{"n_layer": 12, "d_model": 160, "n_head": 2, "n_kv_head": 2, "head_dim": 64, "d_mlp": 320, "vocab_size": 8192, "activation": "geglu", "norm": "rmsnorm", "norm_place": "peri", "norm_eps": 1e-05, "positions": "rope", "rope_base": 10000.0, "rope_fraction": 1.0, "qk_norm": false, "attn_scale": 0.125, "bias": "none", "tie_embeddings": true, "parallel_block": false, "extras": ["capped logits"], "init": "uniform", "init_std_qkv": 0.0348, "init_std_o": 0.00793, "init_std_up": 0.0348, "init_std_down": 0.00502, "optimizer": "adamw", "lr": 0.0019, "beta1": 0.9, "beta2": 0.99, "weight_decay": 0.12, "lr_head": 0.0126, "grad_clip": 1.0, "warmup_steps": 352, "schedule": "wsd", "decay_fraction": 0.571, "decay_shape": "linear", "final_lr_fraction": 0.0, "batch_tokens": 16384, "seq_len": 1024, "doc_mask": false, "train_tokens": 88660000, "steps": 5412, "dataset": "wikipedia_en"}
MLP neurons of a small language model. Each row is named by its layer, matrix (gate and up: input weights; down: output weights) and neuron, and shows model dimensions 32-95. Each number is 128 + 32 x the weight over its row's rms, rounded and kept within 0 to 255. A neuron's up and down rows have the sign that makes its largest values positive.
After each neuron's rows, "fires before" lists the tokens most often just after its 100 highest values on Wikipedia text that the model never trained on. A number after a token or word is its count.

L9.gate43 [167 126 111 130 121 112 103 165 166  65 120 123 119 114  97 151  69 186 102 146 122  48 136 163 132 109  70  84 133 119 176 165 135 173 149 134 146  59  93  79  78  88 123 144 137  94 112 141  86  93 109 105 141 128 163 139 137  77 111 109  98 185 156  98]
L9.up43 [136 168 112 139 132 112 138 163 117 126 157  91 121  92  82 178 107 162  95 106 145  89  33 136 124 130 128 128  98 133 117 201 141 122 147  87 126 164  99 111  97  96  52 157 131 124 166 138 151 128  78 148 108  76 176 148 171 113 149 147 126 180 182  82]
L9.down43 [126 177 134 127 185  87  66 157  98 163 129 166 145 121 158 148 145  97 148 148 185 115 135 109 112 184 183 168 122 108  94 175 171 118 105 139 137 197 140 112 133 136 144 174 126 170 170 131 112 163  53 153 136 136 161 135 164 150 151 119  97  88 121 138]
fires before: " " 66, "\n" 13, " RUS" 4

L6.gate65 [149 157 125 157 101 162 144 109 190 100 176 155  97  97 144 106 102 137 117 164 171  87 128 133  72  99 165  94  95 122  83 164 152 134 166 132 120 111 209 176  73 130 159 124 112  99  96 156 156 142  79 148 107  92 151 136 200  60 132 111 172 186 154 153]
L6.up65 [171 140 127 183  75 118 184  65 134  78 175 136 138 110 110  94 153 195 195 134  87  80  58 104  89 153 120 134 125 145 110 150 132 129 132 138 147 139 179 155 108 184 139 170 141  97 120 182 193 138 116 103 135  93 187 153 129 120 147  95 147 172 195 120]
L6.down65 [113 125 102 144 124 111 114 155  93 102 138 139 168 139 132 135 170 117 152 122 104 145 108 143 193 170  95 121 160 144 115 157 145 119  96 149 161 105  43 131 109  88  87  89 116 154  99  98 141 139  21 130 132  56 110 105  83 198 141 131 139 136 115 134]
fires before: " " 56, "\n" 9, " —" 4

L5.gate252 [160 109 158 160 138 122  86 116 127 124 165 111 102 131 125 117 161 144  92 104  94 143 147 132 179  99 158 113  73 131 139  97 152 106 151 153 160 100  92  61 129 149 113  65 106 105 110  70 162 126  37 147 138 119  75 180 132 108 150 155 104 166 151 128]
L5.up252 [112 169 103  94  92 120 151 100 122 161 132 170 119 133  76 125  78 158 123 142 148 120  52 154  77 166 140 110 105 172 128  99 202 135 132 143  94 155 173 179 105 136 131 119  96 116  86 137 213 168  62  87  66  79 163 118 186 112 169 113 230 127 106 144]
L5.down252 [132 176 131 139 124 140 163 155 149 133  77 140 169 118  84 124 130  96 135 130 140  92 109 134 121 148 127  97 138 187  78 165 143  89  78 108 132 171 110 142 160 152 117 129 118 111  33 123  97 167  20  87 122  99 109 104 144 135 158 151 118 190 114  96]
fires before: " " 43, "\n" 27, " +" 10

L8.gate77 [165  75 102 113 135 160 138  65 149 135 125 149  78 123 167 101 157 183  83 194 223 131  98 149 107 139 152 115 161  94 134  96 138 145 137 169 160 105 119 144 160 191 135 135 139 147 166 120 165 113 156 122 153 129 108 200 106 146 148 151  95 150  68  89]
L8.up77 [164 143 173 129 118 129 109 114 194 154  91  93 170 148 137 161 119 153 121 209  80 142  59 173 105 160 151 167  62 129 184 107 135 135 135  91 105  70 190 100 111 106 184 145  92 148 112 156 142  96 100 163 115 130 165 144 133 133 158 201 131 109 137 190]
L8.down77 [138  89  69 153 150 138 142 122 138 133 162 142 167 116 145 110 145  96  69 127 119 120 105 147 114  94 137  99 149 206 194 105 113 129 162 102 146 114  82 173 174 144 137 120 114  71  95 208 132  60 107 140 113  83 154 106 145 143 141 116  80 144  97 108]
fires before: " |" 38, "1" 19, "2" 9, "5" 8, "4" 8, "3" 5

L6.gate18 [132 164 149 171  81 213  81 101 184 122 210 137 111 154 110  64 158 139 154 105 160  85 150 165 126  70 153 143 118 140 109 115  99 245 121 133 148 105  57 113 100 129 104 154  99 107 122 148 115  96 125 123 107 141 101 170 134 132 125  65  92 215 167 136]
L6.up18 [ 66 125 136 134 117 105 180 131 171 143 138 103 122 110  91  99 122 174 143  97 152 150 107 119 131 121 180 114 177 133 100 144 121  84 116 166 115 152 150 195 184 136 124 134 187 126 185 122 127  51 116 116  88 141 140  92  84 135 134 185 109 121 194  89]
L6.down18 [ 94 124 150 138 172 111 167 165 175 152  82  86 125 126  74 115 104 120 125 118 115  89 116 113 156 131 159 106 169 101 119 160 127  70 151  80 106 157 208 220 210 103 116  66  98 118 135  66 140  91 117 122 113 119 172  99 120  90 102 180 123 140 127 137]
fires before: "|" 34, "=" 21, "\n" 7, "2" 7, "1" 4

L8.gate167 [173  97  86 140 136  99 178 128 173  65 133 160 128 159 180 129 122 115 122 109 173 156 157 112 152 114 123  98 159 127 105 160 121 101 224 118 110 157 170 157 134 126 134 114 161  92 149 130  92  97 116 160 161 119 138 168 118 156 119 166  81 156  83 119]
L8.up167 [176  87  96 120 111 133 129 118 123  83  59  98 161 127 110 164 103  85 162 100 164  97 146 191 143 164 164 166 157 117  92 170  90 158 118 162 140 185 112 163 145 160 103 171 156 108 146 179 186 135 135  74 106 129  83 144  84 138 151 126 112 118 177 135]
L8.down167 [124 109 110  92 151  90 134  71  67  67 106  59 109 209  79 123 145  93 106  79  45  87  98  70 142  96 100 115 184 133 120 105 139 132  88 110 183 124 165  55 117 101 143 110 139  84 122 188 106  81  90 124 176 114  92 123 126 115 161 117 174 126 119 104]
fires before: "6" 33, "7" 15, "5" 12, "8" 11, "9" 6, "4" 5

L5.gate157 [111 147 182  92 151 142 146 115 149  69 116  83 136 127 106 134  29 161 131  85 139 126 151  98 169  88 123 136 156 128 148 144  96  97 211 143  97 171 148 148 115  73 116 190  71 133 131 118  97  57 139 117 165 121 101 148 131  52 148 138 126 155 110 120]
L5.up157 [ 57 130 155 108 162 161 114 131 166  91 137 151 130 103  41  92  59 119 141  76 146  93 110 121 126 108 104 112 173 103 111  94 123  54 169  91 124 151 188  97 139 109 112 111  62 113  94 185 150 163  56  98 164 128 147  82 117  99 149 152 149 150 118 165]
L5.down157 [188 162 196 142 123  86 118 122 139 103  92 157 116 119 144 176 160 117 100 129 138 108 124 148 122 156 156 156 158  78 158 135 124 177  68 132 128 111  92 173  93 163 160 114 159  87 144 117 128 131 154 160 118 138 104 136 124  93 145 110 117 122 111 146]
fires before: "1" 17, "2" 11, "born" 8, "Co" 7, "C" 4, "q" 4

L9.gate4 [146 150 160 127  94 176 109 129 114 159 136  81 187 105 137  94 108 156 114 117 122 143 124 149 138 166  75 163 133 110  79 138  91 157 129  74 122 136  76 116 116 162 107 154 159 147 122 104 126  67 164  79 143 145  81  73 131 148 103  93 133 169 112  92]
L9.up4 [119 159 177  84 148 130  91 148  83 148 139  98  95 104  98 110  93 136 154  95  87 134 163 119 126 108 131 211  65  61 133 152 152 147  79 115 126 128  82  87 142 141 105 156 154 155 195 154 153 137  99 106  98 126 113 100 156 140 109 106 171 102 128 133]
L9.down4 [181 139 146 141 172 113 186 139 173  92 147 116 100 146  94 171 117 142 100  68 150 101 114  98  85 159 147  93 154  88 118 130 139 153 146 167 126 125 171 156 159 174 151 102 117 123 128 103 120  97 135 203 110  91 212 100  86 124 160 107 146  92 128 174]
fires before: "2" 44, "1" 26, "." 8

L6.gate203 [102 153 143 156 159  78 148 129 221  49 114 143 134 133 152 167  89 139  92  97 156 117 157 100  96 101 114  73 112  85 117 163  93 109 117  92 143  87 152 177  99 149 103 111 105  81 136 123  84 148  99 137 161  96 119 109 170  97  83 143  96 118 124 149]
L6.up203 [120 127 118 192 162 140 154  98 137 136 100  81 125 159 166  93 101 113 146 167 109 164 143  72  98  62 171  94 154  99 128 133 122  94  67 140 145 115 144 124 171 143 167 138 143 195 132 104  94 117 197  66 169 174 165 112 152 105 147  95 112 142 148 103]
L6.down203 [127  68 159 171 114 168 151 121 118 153 114 136 120 179 117  89 211  41 131 163 166 159 121 190 107 134 158 126 159 126 105 135 148 199 159 186 122 107 142 149 159 124 149 117 128 145 106 177 104 150 155 146  75 138 116 127  74 140  86  88 120 128 113 116]
fires before: " |" 45, "–" 12, " (" 6, "2" 5

L9.gate28 [165 102  89 189 155 116 129  81 167 112 105 151 143 142  70  93 113 193 117 139 194  96 171 130  89  81  87 113 118 105 131 127 141 108 126 157 198 114 138 139 136 137 161  96 100 105 154  96 101 192 140 152 172 107  98 149 121 141 162  89 150 118 136 117]
L9.up28 [118 127 162 128 110 106 166 131 164  91 185 187 143  60 139 135 108 152 105 139  58 105 100 130 176 169 126 147 100 178 162 151 122 167  88 103 125 108 168 110 151 143 112 135  54 133 156  75 148 153 167 158  87 155 135 138 101  86 126 104 131 112 137  77]
L9.down28 [167 135  70 189 138 162 161 208 121  68 127 135 134 165 119 132 135 136  92 154 150 111  85 152 138  76  45  97 112  93 127 128  79 119 155 126 199 144 115 115 121  99 138 134 116  86 116 187  63 187 144 137 211 162 112 166 118 181 119 159 162 112 155 109]
fires before: "4" 34, "2" 23, "5" 19, "3" 14, "6" 6

L8.gate188 [ 97 164  86 122 139 182  82 184 140 130  73 139 138 103  91 138 139 104  87 185 141  75  91  73 148 142 139 126 206 146 145 115 122 132 174 130  81 155 110 101 161 111 151 113 119 115 134 124 179 156 117  98 151 146  77 149 122 154 159 141 138 157 120 179]
L8.up188 [155 123 116  90 106 135 119 101  87 115 135 166 134 122 138 143  73 143 108 182 121 113 112 114 104 112 143 145 155  93  23 113 162 134 156 173  88 129 151 211 185 126 163 143 186 120 165 135 124 149 114  92 184 134 141 135  55 139 169 155 109  72 130 110]
L8.down188 [166 103 146 116 130 117 126 131  61 146 154 104 123 166 117  92 152 147 130 114  88  99 161 135 152 131 123 141 129 196 149  95 167 136 138  92  95 158 116 110 126 186 112 109 114 125 104 113 130 136  96 168 188 138 106 218 161 145 152 139 108 146 164  93]
fires before: "9" 61, "\n" 13, "8" 13, "4" 4

L5.gate116 [184 131 127 149 119  45 123  98 160 114 200 104 126 117 139 150 178 131  70 116 122 133 133 170 171 182 142 160 135  38 118  79 144 125 149 151 107 120 161 128 123  85 124 141 105 122 166 110 144 155 142 139 144 153 119 124 167 124  96  93 133 120 132 126]
L5.up116 [134 129 181 120 114  78 151  75 155  98 198 165 118 184 181 100 190 102 135 127 164 141 120 124 172 143 129 116  90  72 115 118  91 116  95 167  79 108 161 157 141 129 144  98 103 176 112  51 166 145 150 156  84  97 169  84 175  77 111  97 109 105 159 139]
L5.down116 [148 116  42 108 122 189 149  80 108 173  97  58 172  82 115 170 108 136 108 144 135 100 148 151 111 103 169 124 130 169 100 130 169  95  61  93 132 125 138 114 110 118 105 139 125 132 104 134 141 142 112 144 128 170  96 119  59 198 127 126 150 123  72 151]
fires before: " |" 29, "0" 12, "." 8, "5" 8, "8" 6, "4" 5

L6.gate235 [194 138 123 170 128 136 132 170 167 103 132 171 175 120 119 137 173 131 135  97 209 135 150 127 161 112 133 130 178 133  96 137 160 183 141 178 162  69 130 111 109 130 134 112 111 101 128  57 115 111 103 128 174 119  95 129 119 134 114 118  53 143  96  83]
L6.up235 [199  78 104 116 195  99 186 136 172 170  89 126 145 120 173 128 155 165 132  76 128 183 125  92 125 129 107 123 180 113 143 190 113 126 143 149 148 115 124 147 136 180 152 151 159 128 187  86 144  95 118 124  96 129 121 108 104 143 110 131  92  84 109 118]
L6.down235 [ 86  83 137  91 154 149 131  86 149 128 132 102  76 119 147 127  98 118 147 125 118 109  77 112  94 138 129 157 107 140 164 150 125 114 166  96  91 182 118 142 167 143 162 129 126 168 176 162 153 141 164 120  56 135 131 121  93 130 109 131 139 112 121 160]
fires before: " |" 30, ";" 12, " (" 7, " in" 4, " for" 4

L5.gate222 [133  71 119 124  98 144 105 131 146 137 187 135  58 158 145  57 127 167  96 155 148 107 158 179 168 141 123 109 116 170 115 124  99 162 113 135 102 135 129 103 121 113 164 118  89 107 149  93 123 117 116  86 155 166  79 144 130 148 122 115 102 165 127 144]
L5.up222 [133  88  97 126 128 201 134 129 100 127 152 137  77 156  87 111 103 196 142 111 142 131 119 153 125 161 177  64  79 114  99 157  81  91  79 177 135 182 136 164 157 162 111 123 147 142 210 147 167 118 100 136 107 149  77 135 101 159 147 132 100 108 168 144]
L5.down222 [161 148 132 159 179 147 145 152  99 127 117 134 141 137 149 142 119 147 144  98 142 152 112 145  95 157 142 124 129 113 124 142 124  88  76 204 204 166 152 189 173 148 125 127 208 110 172 163 110 175 108 160  92  63 144 112 153 176 116 166 125  48 169 113]
fires before: "W" 24, "N" 22, "3" 12, "4" 12, "2" 9, "1" 6

L2.gate230 [108 164  94 133 107  87 149 162 141 150 135 117 114 134 153 126  95 129 153  96 103 105  80 146 128 137 195 124 103 131 136 148  81  85  88  98 155 178  98 134 161 161 100 154 142 141  67 123 195 169  53 116 102 111 121 117 134 101 121 157  92 176 124 122]
L2.up230 [ 42 138  95 137 126 115 145 173 119 178 128 161 126  63 172 112 168  60 140 103 110 158 125  80 154  66 113 134 179 122 118 143 111 111 101 178 140 127 122 111 175 130  72 174 140 133 103 107 137 147 124 102 134  92 163 103 105 165 115 141  86 145 159  82]
L2.down230 [103  84 124 126 175 135 133  99 115 139 164 135 139  99 167 142 166 130  99 145 140 134 112 115 147  97  81 146 122 129 122  90 153 209 153 130 119  90 127 121 118  86 120 150 151  78 147 131  74  92 249 137  93 191 133 118 152 152 111  92  84 141 102 170]
fires before: " |" 25, "1" 20, "2" 13, " " 12, ":" 6, " A" 5

L2.gate297 [124 136  91  72 148 116   9 142  92 125 183 142 113 152 157  92 156  91 170 143 161 142  98 187 122 176 120 160  96 165 160  70 155 147 120 147 149 149 110 108 107 124  84 194 161 124 138  93 151 108 109 134 190 133 113 111 151 179 114 108  85 120 134  69]
L2.up297 [131 108  71  99 190 155  68 113 163 120 167 118 139 145 138 141 161 114 151 130 184 190 109 170 165 183 125 134 123 156 144 111 152 136  75 155 139 145 150 177 140 157  90 198 170 137 138 102 155 116 116 112 149  87 148 110 137 169  89 138 149 152 143 110]
L2.down297 [150  88 181 183 117 133 183 106 156 149  76 117 118  89  95 149 119 129  72 102 139 149 109  83  94 103 118 142 157  82  95 170 107 110 141 114 146  95 184 180 136  90 128  52  74 151 158 163 118 132 178 151 106 107 126 136  85  91  93 157 162 123 101 148]
fires before: " |" 48, " (" 11

L9.gate263 [116  84 100  55 113 153 139 148 137 149 101 124 171 199 134 165 186 112  76  87 157 137 110 160 159 186 105 100 168 147 159 119 124 143 156 126  76  66 139 141 134  59  72 155 164 122  75 111 135 160 198  97 123 117 134  89  73 130 118 159 138 107 153 156]
L9.up263 [167 145 113 160  83 149 122 158 142 138 123 176 107  79  97 108 160  88 180  90  95 108 100 186  99 167 171 138 142 162 116 123 117 170 152 167 163 159 146 183 112 164 135 117  77 140 119 145  98  98  98 116 129 140 173 168  85 155 112 124 110 164 168 115]
L9.down263 [ 81 110 114 206 131 158 105 108 152 115 110 105 119 107 120 109 139  88 138  86 168 132  84 119 101 152 165 120 160 199 147 167 129 117 102 110  94 137 157 145  89  80  62 104  96  89 118 223 144 136   0 129 139 151 165  90 142 115  98 109  83  80  79 136]
fires before: "\n" 93

L6.gate266 [126 123 128 116 131 148 129 123 149 170 120 124 119 164 162 119 119  86 166 128 110 147  77 236 144 147 142 114  94 147 132 119 127 180 160  74  82 130 128 135 112 117  88  93  85 111  64 107 123  88  97 173  92 117  95 116 139  92 143 102 136 213 156 132]
L6.up266 [145 127 131 142 165 145 168 156 116 199 137 153 192 114  93  75 138  81 187 155 136 121  45 208 184 155 147 177 109 114  78 167 155 139 129  98 172 133  78 134  93 116  66 136  92 137  47 111 123 116 100  96 137 106 115 109 115 134 122 120  97 195 133 152]
L6.down266 [103 151 136 177 165 140 154 147 118 127 119 158 232 100 109  78 109 126 164 125  87 123 123 184 155 133 145 175 126 133 101 207 154  87 148 124 175 146 120 115 154 187 101 142 107 170  84 137 126 105  45  61  84  81 147 123  96 167 187 129 114 197  72 114]
fires before: "\n" 58, " " 23

L2.gate106 [108 196 148 139 145 177 151  72 167 141 134 184 155  99 116 116 121 136  79 178 139 133 103 135 153  54 110 119  97 192  98 125 103  73 167 124 135 136  86 110  79 122  48 127 112 104 123  87 163  69 127 159 107 141 151 155 144 119  77  91  92 112 158 180]
L2.up106 [ 96 184  99 112 192 151 156  93 117 143 103 105 139 100 206 124 135 164 141  89 128 226  93  97 148 135 141 153 142 161 146 160 123 110 123 160 117 182 114 123 129 192 144 165 154 161 157 116 106  96 168 160  86  81 168 144 162 154  40 147 131  56 140 103]
L2.down106 [142  63  70 172 121  66  71 164 102  93 108 103  91 128 105 122 122 109 202  83 167 136 164 128 133 217 146 155 166  87 136 107 162 141  59 121 115 123 151 154 165 125 196 162 151 148 141 131 109 196 100  82 132 118  98 127 118 136 146 113 147 151  97  79]
fires before: " |" 24, "." 13, "–" 9, "," 8, ")" 5

L8.gate245 [151 140  90 133 128 152 127 105 119 104 122 128 149 149 185  71 129 129 121 131 118 113 115 201  79 144  83 101 162 154 173 165 115 177 145 178 101 131  98 152  82 108 103 153 136 108 169 103  84 135 130 126 165 144  54 121 127 144  92  90 137 161 133  85]
L8.up245 [133 173  89 169 154 143 144 144  80 148  85 129 155 139 144  61 120 112 124 135  71 162 124 155 173 151 141 122 135  91 175 138 143 126 106 139 130 120 158 154 128 136  94 133 130 125 155 134  72  70 133 112 144 117 114 181 168 137 116 142 123  68 170  80]
L8.down245 [106 115 149 104  93 165 172 113 138  95  89 104  91 170 116 147 167 117  63 123 117 158  77 164 132 179 115 143  77  65 117 122 157  80 103 131 108 130 150 106 106 119 157 158 130 165 129 143 142 112 140 142 164  29 183 119 143 122 146 119 132 146 117 160]
fires before: "s" 25, ":" 14, " " 9, "N" 8, "\n" 6, "d" 4

L8.gate276 [146  57 158 135 111 171  75 145 116 143 123 180 133  78 109 113 147 176  99 144 187 136 145 163 127 148 131 117 134  83 111 144 154  89 132 156 164  99  84 191 129 103 128  85 114 148 186 116  98 145 144 159 139 135 132 114  78 160 130 174 122 158  94  54]
L8.up276 [104 142 183  71  94 135 172 169  79 121 124 136  67 150 119 152 140  98 145 115 128 122 134  92  79 183 111 161 198  98 150 119 114 122 159 196 173 150 170 159 176 152 127 113 155 138 178 142 127  54  92  82 127 146 133 109 115 159 133  95 137 101 135 130]
L8.down276 [103 129 120  96 136 119 111 112 195 142 104  72 114 176 140  89 178 128 167 152 118 125 177 109 132  83 126 104 111 165 147 128 106 187 131  55  72 152 198  93 105 102 147 177  86 117 111 155 159 115  96 116 112  96 179 112  99  74 136 161 117 109 104 133]
fires before: "\n" 68, " |" 7

L6.gate28 [138  96 203 178 191 147  88  89  97 115 106 179 139 165 156 137 104 154  89 131 108  89 194 141 210  81  94 120 177 111 163 121 184 121 155  80 113  76 157 152 133 105 139 132 126 135 172 151 143 175 143  97 110 108 144 169  86 183 105 111  84 145 136 162]
L6.up28 [105 151 158 129 111 197 140 117 114  77 135 111 107 102 126  98 118 164 104 152  73  89 115 128 152 190 109 116  77 188  84 166 170 134 124 117 149 151 154 111 176  84 127 116  97 140 143 185 199  93 109 146 113 152 100 108 168 135 118 107  75 127 132 159]
L6.down28 [117 141 122  90 103 108 140 115 105 136 121 117 144 190 159 159 144 107 100 116 132 148 157  99 156  73 118  86 168  97 141  88 102 165 180 129  77 129 188 167 128 202 129 159 144 119 157 170  79 158 100 139 107 118 127 124  49 156 160 110 123 125  68 131]
fires before: "7" 16, "4" 13, "5" 13, "1" 12, "9" 10, "6" 9

L9.gate170 [ 95 113  26  71  91 136 169 131 123 177 145  43 139 123  85 107 145 136  73 155  75 140 131 113 145 164 122 134 169 119 186 151 207 138 181 122 110 130 166 129 162 138 102 111 134 160 147 198  40 141 122 127 162 107  63 170 100 165  78 130 143 133 161 121]
L9.up170 [105 184 144 121 162 142  82 132 107 135 138 168 155 160 169 156  97  93 171 137 147 112 150 126 139 132 166 188 108  76 180 138 166 164 155 100 118 104 153  96 114 140 148 138 160 137 103  56 147 107 177 115  78 145 139 168 161 136 140 196 151 148 113 109]
L9.down170 [178  74 118  90 160 113 164 137 137 129 157  93 151 132 126 150  96 124  89 105 104 144 101 103 163 137 111  87 234 143 163 144 100 116 108 107 159 164 176 148 127 105  92 133 125  94 154 121  72 131 132 176 118 105  79 160  92 138  99 118 116 151 137  94]
fires before: "9" 73, "8" 6, "7" 4, "5" 4

L5.gate19 [108 120 109 137 156 135  69 170 184  74 162 157 107  81  95 109  92 131 165 115 131  71  73 149 107  77 105 123 143 157 100 147 121  88  99 133  92 166 145 132 130 145  97 155 127  85 115 151 146  77  80 181 152 141  98 148 148 155 117  70  81 190 170 178]
L5.up19 [112 169 136  88 127 129  75 121 185 117 154 205  87 100 118 119  88 130 152 152 139  88 172 135  85 123 143 141 153  77 123 132 203 140 133 127 101  93  95 176 166 158 112 152 163  84 166 215 100 127 105 170 113 110 127 158 165 156 146 103 148 150 199 126]
L5.down19 [123 155 140 136  72  95 171 107 108  73 143 111 136 106 164 163 158 169  58 156 116 112 115  98 102 181 119  77  97  98 149 165 167  69 173  82  80 138  95  89 118  70  99 138 133 134 169 105 130 131  40 144 130 132 131 156 133  72 166 173  99  92 116 120]
fires before: " " 67, " |" 6, " Ret" 6, "\n" 4

L8.gate89 [ 91 141 140 131 148 154 138 111 186  77 145 167 150 113 137  98 147 163 123 192 184  86 103 134 117 140 123 137 107 104 133  84 179 139 122 128  73 111 124 166 140 103 148 130 127  75 117 108 129 129 141 216 118 129 100 117  81 115 153 138 104 128  66 200]
L8.up89 [138 130 111 159  95 158  56  98 143 135 178  66 135 108 157 153 155 163 141 120 142 106 153 177 141 147 132 135 109 180 136  73 123 114 185 157 159  70 149 129 152 140 103 124 136 162 192 122 158  71 133 134 109 163 108 105  76 134 107 176 163 136 113 102]
L8.down89 [165 119 145 105 146  79  91 113 141 118 146 210 153 140 136 120 120 144 153 117 159 132 125 152  80  78 113 151 169 149  87  52 131 100  55 153 153 140 150 100 146 126 139 150  92  66 144 117 132 139 159 202 156 175 119 126  95 153 121 191  91  93 130 124]
fires before: "0" 45, "2" 18, "1" 15, "3" 10, "4" 6, "5" 5

L5.gate54 [125 125  31  91 117 165  95 103 104  92 113  48  39 202  61 118  97  88 105 150 137 130 135 172 113  88 123 109  90  81 120 145 142 138 102 102 123 133 108 133 143 124 124  90 143 103 142 119 140 126 132 160  97 128 122 150 146 133 160 162 141 131 122 160]
L5.up54 [116 103  94 121 165 132 134 143 113 180 118  86 132 127  80 137  85 119 116  83 102 152 105 115 112 177 159  80 111  96 121 193 143 106  80 133 167 120 106 180 151 173 197 100 124 171 150  86 111 133 157 151 128  97 143 121 131 150  69 169 177 113 118 136]
L5.down54 [102 163 181 179 165 116 154 110 154 119 121 184 210  32 161  97 105 150 191 142 100  59  96 100 128 156 126 117 163 153 155 120  75 114  99 171 118 152  93 142 134 132 112 100  97 108  88  63  92  70 138 146 137  94 148 153  88 137  93 141 137 140 148  73]
fires before: "7" 16, "9" 16, "8" 14, "4" 11, "6" 10, "3" 7

L6.gate103 [183 151 141 132 119 143  95 103 143  70 160 142  90  62 130 140  83  99 131 178 134 118 127 101 138  63 116 172 134  19  83 134 143 134 122  40 129 167 111  89 125 101 151 143 108 197 123 107 163 156 142 144 162 108 158 119 148 142  92 132  98 128 156 170]
L6.up103 [112 141 131 103 164 215 107 134 159  76 121 128 140 134 173  92  90 155 163 113 166  96 111  90 199 142  87 104 152 147 121 134  81 107 125  56 105 114 150 111 113  77 152 140 140 142 161 129 119  93 137 109 155 150 149 100 144 147 108 138 130  93 144 139]
L6.down103 [150 156 155 101  94  89 132 145 140 112 132  78 138  67 119 105 144  94 135  74 207 127 145 108 100  80 141 199 103 100  82 113 114 114  76 133 172 177  92 148 144 188 105 130 124 128  89 223 115 166 104 168  99  76 133 127 130 139  78 100 136 148 116 167]
fires before: "1" 33, "2" 29, "0" 7, "9" 6

L9.gate173 [166 123  99 171  84 156 146 129 153 139 176 132 122  96 164 106 144 169 111 121 127 137  96 139 132 108 106 120 141 115 144 152 162  97 130 134 155 130 107  87  79 171 159 180 146 111 126 136 103 118  86  87 208 112  77 143 112 134 130 114  87 177 126  96]
L9.up173 [ 90 146  92 152 143 137 168 123  76 129 136  81 133  99 143 140  86 142 105 136 113 138 138  49 104  67 147 102 166 159 136 166 162 112 122 159 113 136 149 128 138 156 118 164 144 143 165  91  71  78 109 122 126 120 105 120 125 133 157 103  50 162 134 140]
L9.down173 [203 129 160 126 137 101  86  97 111 116 101 152 180 136 141 119 134 128  85 100 143 130 132 126 118  87 120 130  92 132 107 153 175 134  98 145  88 124 151 132 157 167 136 154 123 129 149 156 139 144 159 151  76 127 187 148 135 126 185 135  94 106 167 154]
fires before: " " 41, " Goals" 10, " +" 6, " |" 5, "\n" 4

L2.gate3 [159 131 112 140 122 198 120  88 160 124 137  78  41  89  87 173 107 153 166 158 167 118 109 160 120  96 126 135 141 139  76  97 177 135  92 172  81 101  78 152  69 133 188 114 158 147  88 153 111 130  84 146 125 101  88 105 178 100 101  82 124 190 189 157]
L2.up3 [194 137 114 152 137 157 142 145 149 148 148  85  40 116  94 166  94 153 163 152 189  98  82 150 126 123 136 139 120 145 120 130 139 147  90 161 133 111 107 154 111 152 125 114 184 162 159 143  75 150 100 137 100  80 147 116 191 150 116  69 112 148 185 186]
L2.down3 [115 129 120  97 147  92 149 165 123 133 141 141 165  96 169  98 154 123  55 147 124 158 113 137  84 150 110  94 100 164 175 150 108 123 166 107  61 146 124 109 158 119 103 172 131 148 154 101 165 127  25 151 161  40 150 155 115 154 154 163 114 111 117 119]
fires before: " " 39, " W" 9, " D" 5, " Japan" 4, "\n" 4, " L" 4

L5.gate131 [117  82 143 101  79 147 156 153 169  85  68 129 148 176 111 115  80 110 138 141 135 101 137  98 136 182 155  84 113 109 128  76 157 119 121 119 179  41 124 124  96  53  77 120 153 139  56  92 141 138 130 156 119 110 145  99  94 100 138 197 183 106 128 145]
L5.up131 [135 104 128 137  96 147 104 166 104 126  99 143 176 159 134 178 140 124 143  95 101 134 202  78  99 105 109 192 156 150 112 130 101 137 141 151 147 161 155 109 170 145 135  69 165 110  91 165 162 118 154 205 153 159 115 147  75 170 122  74  94 109  76 194]
L5.down131 [153  60 154  49 159 167 100 100 128  45  58 181 157 145 136 150 116 119 204 173 124 163  84  72 139 192 155 101 133  87 103 159 146 120  93  80 151  88 167 148  99 160 147 123 111 142 108  85  83 144  69 119 128  83 111 105 117 125 122 129  95 100 166 138]
fires before: "\n" 51, "The" 6, "In" 6, "-" 4

L5.gate191 [136 100 105 137 169 155 180 105 119 165 125 156 133 127 191 150  86 133 112 132 195 190 132  73 165 114 183 105 161 143 132 162 135 101 204 138  87 134 147 156 194 152 123 102 116 156 149  98  93 176 119 115 144 117 132 147  85  64 134 154 148  94 127 124]
L5.up191 [148 158 155 194 142 129 131 128 155 121 157 136 101 120 143 151 133 195  99 154 122 139  66 119 135 122 129 143  60 117 139 170  92 126 131 141 154 159  88 112 157 157 124 173 144 120  71  58 136 162 166 140  99 134 133 109 220 203 105 128  70 114 133 101]
L5.down191 [ 88 103  97  89 112 108 101  81 114 158  96  96 143 157  72 108 108  89 196 145 162  93 174 115 129 187 153 127 186 112 113 121 145  97  52 105 136  94 134 136 113 120 135  91 139 142 135 201 133  95 116 105 122  88 119 144  61  67 139 120 153 134 161 157]
fires before: " |" 25, "–" 11, "°" 7, "″" 7

L6.gate316 [ 80 136  78 134 122  77 174 150 178  69 101 132 120 149  77 123  99 170 120 114 194 153 111 154 109  89  91  75 241 136 139 118 102 140 151 158  95 129  65 161  77 133 137 110 121 164 152  75 139 139 119 171 142 146  84 123  77 140 136 157  64 136 116 146]
L6.up316 [ 69 138 117 139 142  79 192 140 138 114 140 142 160 128 106  85 115 166 148  91 180 189  80 142 132  94 156 152 140 149 142 123 116 113 174 176 151 150 116 127 101 195 159 127 145 158 112 154 163  64 119 146  82 126  97 127 106 137 153 137 159 162 107 155]
L6.down316 [162 113 164 120 120 170  96 134 104 150 135 133 139 126 175  98 154 132 147 157  76 152 198 140 156 167 180 156  40 147 177 132  94 149 123 152 110 121 125  98 150 149 143 117 114 110  92 148  55 112  98  53 116  98 113 140 186 169 124 138 138 110 165 127]
fires before: " |" 25, ";" 18, " (" 15, " \"" 12, " –" 9, " and" 6